config.yaml
n_layer: 9
d_model: 448
n_head: 10
n_kv_head: 10
head_dim: 64
d_mlp: 896
vocab_size: 14635
activation: "swiglu"
norm: "rmsnorm"
norm_place: "pre"
norm_eps: 1e-06
positions: "rope"
rope_base: 10000.0
rope_fraction: 1.0
qk_norm: false
attn_scale: 0.125
bias: "all"
tie_embeddings: false
parallel_block: false
init: "uniform"
init_std_qkv: 0.0637
init_std_o: 0.0
init_std_up: 0.0637
init_std_down: 0.0
init_mimetic: 0.7
optimizer: "cautious_adamw"
lr: 0.000462
beta1: 0.9
beta2: 0.98
weight_decay: 0.21
lr_head: 0.00381
grad_clip: 1.0
warmup_steps: 324
schedule: "wsd"
decay_fraction: 0.712
decay_shape: "linear"
final_lr_fraction: 0.0
batch_tokens: 32768
seq_len: 512
doc_mask: true
train_tokens: 444400000
steps: 13563
dataset: "wikipedia_en"
MLP neurons of a small language model. Each row is named by its layer, matrix (gate and up: input weights) and neuron, and shows model dimensions 160-415. Each number is 500 + 40 x the weight over its row's rms, rounded and kept within 0 to 999. Numbers have three digits each. A neuron's up and down rows have the sign that makes its largest values positive.
After each neuron's rows, "fires in" lists the words (lower case) most often at its 100 highest values on Wikipedia text that the model never trained on.

L2.gate691:503545534538464485560512465450580454485518433531504547468516483474462466466544509435537495521433541505405417552438481484484458438499469441480484469479554563611439481561505482489542470526526516486425552512506486489546452474502486503535465556533425442411498557439482493440517503575444470454467464527475531521567454561513517513512510450489409520517455515498554563508506494498499517487469486449486440525505517523427451539468492549535555508565517513487535571569573458509556535393514496541544480453590504513498558428525493512510534490491548422506461553475492463537469507508487484473517497453483574463513493453491465510524507456469552537494464442458488430511443488490463546498533502443502502485532549478496476545505466525454499551556476529507545528450546473481495515509514503
L2.up691:493505517467515531518442520498530514452538500444465539494491505477490534451484561543501454544545451555483479482497457487445549507489539460625477555484565541507509551531485453517459510477443581496414520513501515472620572518469534488472539571534530504450548497493546566480505517579516514455482505430491541450453514567531483454442529551490509543478522491527471433423509528500483501482472448534511457550449479428573461443550457471447560427523432445550537453462496527442516497488464521512560469505483514481499566484456518523516450486495458444507523515376468466492488416462550541459529417533515467492541493479515584457426548491545527545494533461543514465427502510452492512546452515501466486514483560520531502511498465526562522488493513526469574481455525478516507503525495459
fires in: "by", "according", "time"

L3.gate294:452542515525569454557522466485478483505528566459530506495540603551468458447452467477520483491410555551498552577507536500493511477452484509453514463463448447492446550462451490495525449460523528558415588483469493439495543534443514544497513480461520481529555466522462492612477533559564488559504510527490468490502512529446504454434512527572563500486463467484463527506492504480448536484452447514452554472515505526568566526536500462474496469552519479437553481427491532510509559534462542531488512497506536450548495471490445503547547542556423535528502506488533557504550446494547537452471514514520420443447476564518496473526538491434504547474472508507521502509526504441549462462498473487444455566479446506500488483470530468498435524539559466475525575476462452454508572529557465
L3.up294:553521426519593600493439455491500479446524629524507508520575531506517556535565440541479430526476560508545540449515510482554493500493513464491509509556456487448484478455476457497435464488516526540453476531495518492485522525481569475488471494488474557561479507536494428493514521476506607481452498494535486471499486493517441526443510461440501543542431485575527520505539454558545496515467466504493480426484545494532472549464457507488447505572446498464478502479493512500469534535516547616436546508529462462453486513498449476476548560587517439483495485479484542536512509487513496501530533524459550589497473481508556480537574478472436468469566515496444450524546446528463531527499506534474543461545483572438457443542479462541456538480457528533541440438452481485579449508509515
fires in: "near", "across", "above", "through", "away", "off"

L3.gate794:470477512446520440539512487523537453533481453546504500442525490490502510495485461560489493546466551509512521514459520543555541445486542530503497489536484457567477514499484504480507568503518466544469509512533490470524560436443460480504530561491509573445485403443538518543510464462570586526564465534525514483553524490489544538493548560546450493483432514501461468475522537442466467456504510489510519462500438505507627508469445489447472571428588512468531457559439489489458456473482566464459469532549488528532473447514509559437491497524498469437544509515547487463460483501497513441544496483447416539509513530516428490555557480551509504459547523486488556445497529452470479526504548582488417474436439480530516536557484444445525423495506543507437522528538481524505544492529528
L3.up794:452542512433513443533483498549497468570460478524473539531460481465506523565475512498515566535485438474509438413499547480480496523527517486466474478494550584493474495526515516611531474487520543563459474507536559482467517547534475474542494476546477474486507470545519523440559533488520475523423450507559559490433485486534518447510471574535501499489535542469459514461504518535489483491520461570445466441501525537511529510572455463452486520530560492529496550428466479565402539508570476537563442462546493570473473494493533528537487520481460479512522593487493563477532531527516535487499422503467457451491499556535536491548501579493498537461509512448477521454473519431541443502511526490509516535506524498488497523456519485489541499426462427431420504504496564555493538505545518
fires in: "early", "used", "popular", "difficult", "average", "differences"

L2.gate294:564556528530573491463535473474534495539494467507515538501526470465489474475561533529527482502534506567543589471496461534533478466444460539431524472520472454417421502450384510448497571457559491537535533476536544482465529414556545490504509461498543512444445510502452425558468580502465567469494526491509503473524408553544541430559581582573477441464536478497502588498479512532490487508427432585531530586545477502511492485519590497479487443544539482485430537482517533463590481485567600511539462457471512534531420545546469517507545539538486471436494482482499547486487551420477485533448514490478479479503514564515542530473471490538503526519484530502552485472463516488489506517507550580530456445420521445497455518515490525472448527537532504508397445478441463473560548472531492
L2.up294:488521468518465462453449484477453552483506523512422472488515443476562440491548532509512528524525543497529571522579471526446492506454510536525545565438524516494448468456492453430526503439505552467468474423536497463522533520493584522443488603499457476370555545488489522475451546512514451491455540491474427540504519548529475526480533509541500498474433495471535421486527408461453496557516466503617491536471499511513515547488545508491509452446428547518467507508518502482537470538501559508505509452457569472506465520514533439457538472461449464518477465482482506464486499511437569555487567501471445513478485483563458517525429516502508554541474431488458501531486530459431448503518560525563518466477483468566485526551455482497553510490528519438452494529492509516604451515522507
fires in: "de", "van", "la", "di", "deities", "deaf"

L3.gate340:562412516532463407463418482434548487450552495524529494537491572454494481539563442436493521503486489422507402449450532509451541454450479424447390478506489489427496454458493506511486482533477518517461434482454509511527463544426460574435445509404503557549503487479488556464504439473517506469457491442548503533487460481544535489489476492517536486450449538553479531520568440463482525502562472457488428530465512532487518442561487470496476500478552454429505509455473440522512507518517534462464488527580491498567490475491443524490482471479482439470537513579456470488504477495490462466453483477561473574567515471472490502496548532497481489545531528486548523511407492515453481462519513494513443482479530510541476496470518529525476511493503552589440558487435499452403437495491497
L3.up340:483480526499454510459530420504459556467519510426515411442506531531410481509469504556547495444564477502445500541486476518516485516498466473481476582524509506440496513481502584445509489517486542478512508550567503487481550553558475516444512472452521597489467523537447512527578466515522531538452466524493604457529544457529535478497505530546547544446458492506495514551560462562547530479458431570541516507485523476489520469425496495444423483503402445413521442531517482516555485513492477469546538428487491504517548502482512538489429533544435474510496546506534562441486487448473460459411406507544534419579442472495516465477522471422433467512450483517503414476466515454529506501538485459488479521452539456445483473560500546553464469484477507585482478544465497519467485401456487
fires in: "of", "a", "100", "10"

L3.gate100:503507457472419460410443492577538482509565472564558571480514570477481490460514528478515516457501445486517542503503528546466467417428473432498478495531450427532459485502484495578500545497503574569494523538545507473456432570468515481505549472482438489480497475441518505545459473498487458477551502511458493533526526479419448565519489452507501567452495539429504439469565510444512485486520478474520456524516454470507425518481477503478490428465474533476481560540603473533508559482510486443480428493460514475541514528566474534503475446477519514529473519459559435568445552463501519452528499482529538539506456454544448519439498492455554495459513509450451469456497466433528512540429412532537576435528557583538582536567481461495484545471515536453549479465468471546460509433462492
L3.up100:489550576492544463468550479509464517464508431444474452395514546490524456537498508515511533497533512484526464523532468586442500481515477422533545515535501563479440440485530510525446531499464444449479458601566526469470422538509492551550496514479450486496507486529497447533518508473483561512509507529498451447475473482491466443502427504565542465482526498475476580528476493467568554424536559423447467531519426469507458469561543508538479531594437510496473486541477466533523510551529458470514516526446435487435581473462538576527487517514510475524492506514487415506508495544532515546531539502505454503506493597499477559468508458558508551450520467478540512519544480456456430499518591443550510471463454537492575497483412489534507590465458508516550426512539461464522547463474542
fires in: "of", "most", "some", "other", "later", "similar"

L3.gate402:489587560540509505519469465542509521510527487494502464450504563486509520476539444526546486533438501505493422453535508508467447438540516445504496457394422486528473508482527549480539507440487501564387503488422528514511526494496499451524576574426551525495540571510544534520539497467548554528546531497439457457536455439531478525570513559452417479500523382484450493467459442523535481503474474465535483454438544488481507532507474484467467549447470556423427484497466517486508474551455488403530501496476523490473494488526548486420452472500508469475482500523540496509525505551479525444483509567465438456496493518553557541485461559545545455531540482533446428503445467513436533491580566555536565564528549481579493525510469585467464498490520417481414564535529504452502535503510496
L3.up402:450457485505487560523493515566560533517590528537477490453453477510478502441516513464531555500463486520565462498476431433437496518464490466520516521555450529516488462533467528419494522504523511439482584553541518505522454557554449502508552470503521471484457517519451530547513452464494476455485474461420494550545490555541495538549535505509490483539559489462554534456491442479478545488516485467534502445573514496531527490567466521534527464530537537524460434536523541413476504519531510482564522455497493442452481478423519537514449527483512520466485493512487576557525477536474525466489457491522419486522481552492518485526526540546510533580575487431479505514491445539455399556454441459564483501561506566541489599480540489501530505447444448463548572497475536440504435521505467
fires in: "led", "went", "came", "moved", "changed", "turned"

L3.gate474:528464485484490449457564506464461447516484533494450453555533456479484525546566436504515502428570492484451474453497491543500562496508503474475423449418422510424520486530570492591536469559462517451498524524501468440508478507541525498551541502534474520555522526460518551550456495558445436406453462458559511489534414461508544425496491486519474503490563572468505555511576520473534511425522556480500530516505499453546571461498444503463546548507493517503468464570510533481536473443579511509504538550473560496481527462503504519478503582571486520410533443514564498546523513483515556492532482534459488509479547537482490505486513497438575517471505492507494501451446484527487560436493525590422490475432495512426484509555478507532504520491510503497540476486538501501408449455499492
L3.up474:519526508487476564468555490477562506534571510454443528457505455565575398458431506492490565488478474520491412478461556538476523493458573505535480522480466501448444477455471436514431511528505518518545511520493510524504570499486479490576578506468518535534488453499439493463562561501438538499508463476540512464480524536553539470536497504535506566534544467431566513525494513488520523488499461484559531478479481552503518525542503580467455512543485420535445552475548538494499547541537444484524532544451492546523477545545497473494563466507551506458544506502516502508498524515530465558514531505521469512489426441484579470457535476436460535461430483520484452516515491498445484428413431522494426467448552531561538444441529557493446487425492488524440535540541520475489565523451547
fires in: "high", "by", "cross", "war", "half"

L2.gate812:479467557549458535488528541523527507506542485426480551532466511491493547516540533498530504557551458501526524468487532467538519498533529460537564474477535521525521519442510577582522562476512514452521486423542508496535503442535569531484538422507484495539555503472561541486475519450477531598527525584505540490455490565566477525513538550478467498513454544573472552483478424560517490543467544486516463487506560509482540494453474571548529515508493534499561491522475471589544473538460559551581423539552516535483562463523495483513525479479540503493553454491476587518505509463478441572473497506421520504559473423468518450448519494513489515562512578499512522473560485496482469491463528519520540521564456521563500505458539528495547476500544536529464513505560482459541469547498500
L2.up812:469431478518548485447473464558527470527540541461477607464487478519508547512468516495462530497522553487523556507429538548569524495490548450455473479566459472446447562480501498505433459547604505442481425562424529418492491471528452501483537499537544513506521527504448471469532502487511436461474519535543525451527512485556508412446547515515514545464498510496449424521431513508570473520457531453571519526454553568535468496451474479493456478529471533503503494485522516464427526438424529472492498518483485459497468578498459467413550535520564451497490498485536434582521444518508478449604466491448494508537503461498569545475502450483454480484527508474536477456454469491422514520434477465486485454530458550500529505564523516471562494484484506547465557531565421498562457540404575
fires in: "country", "high", "super", "average", "low"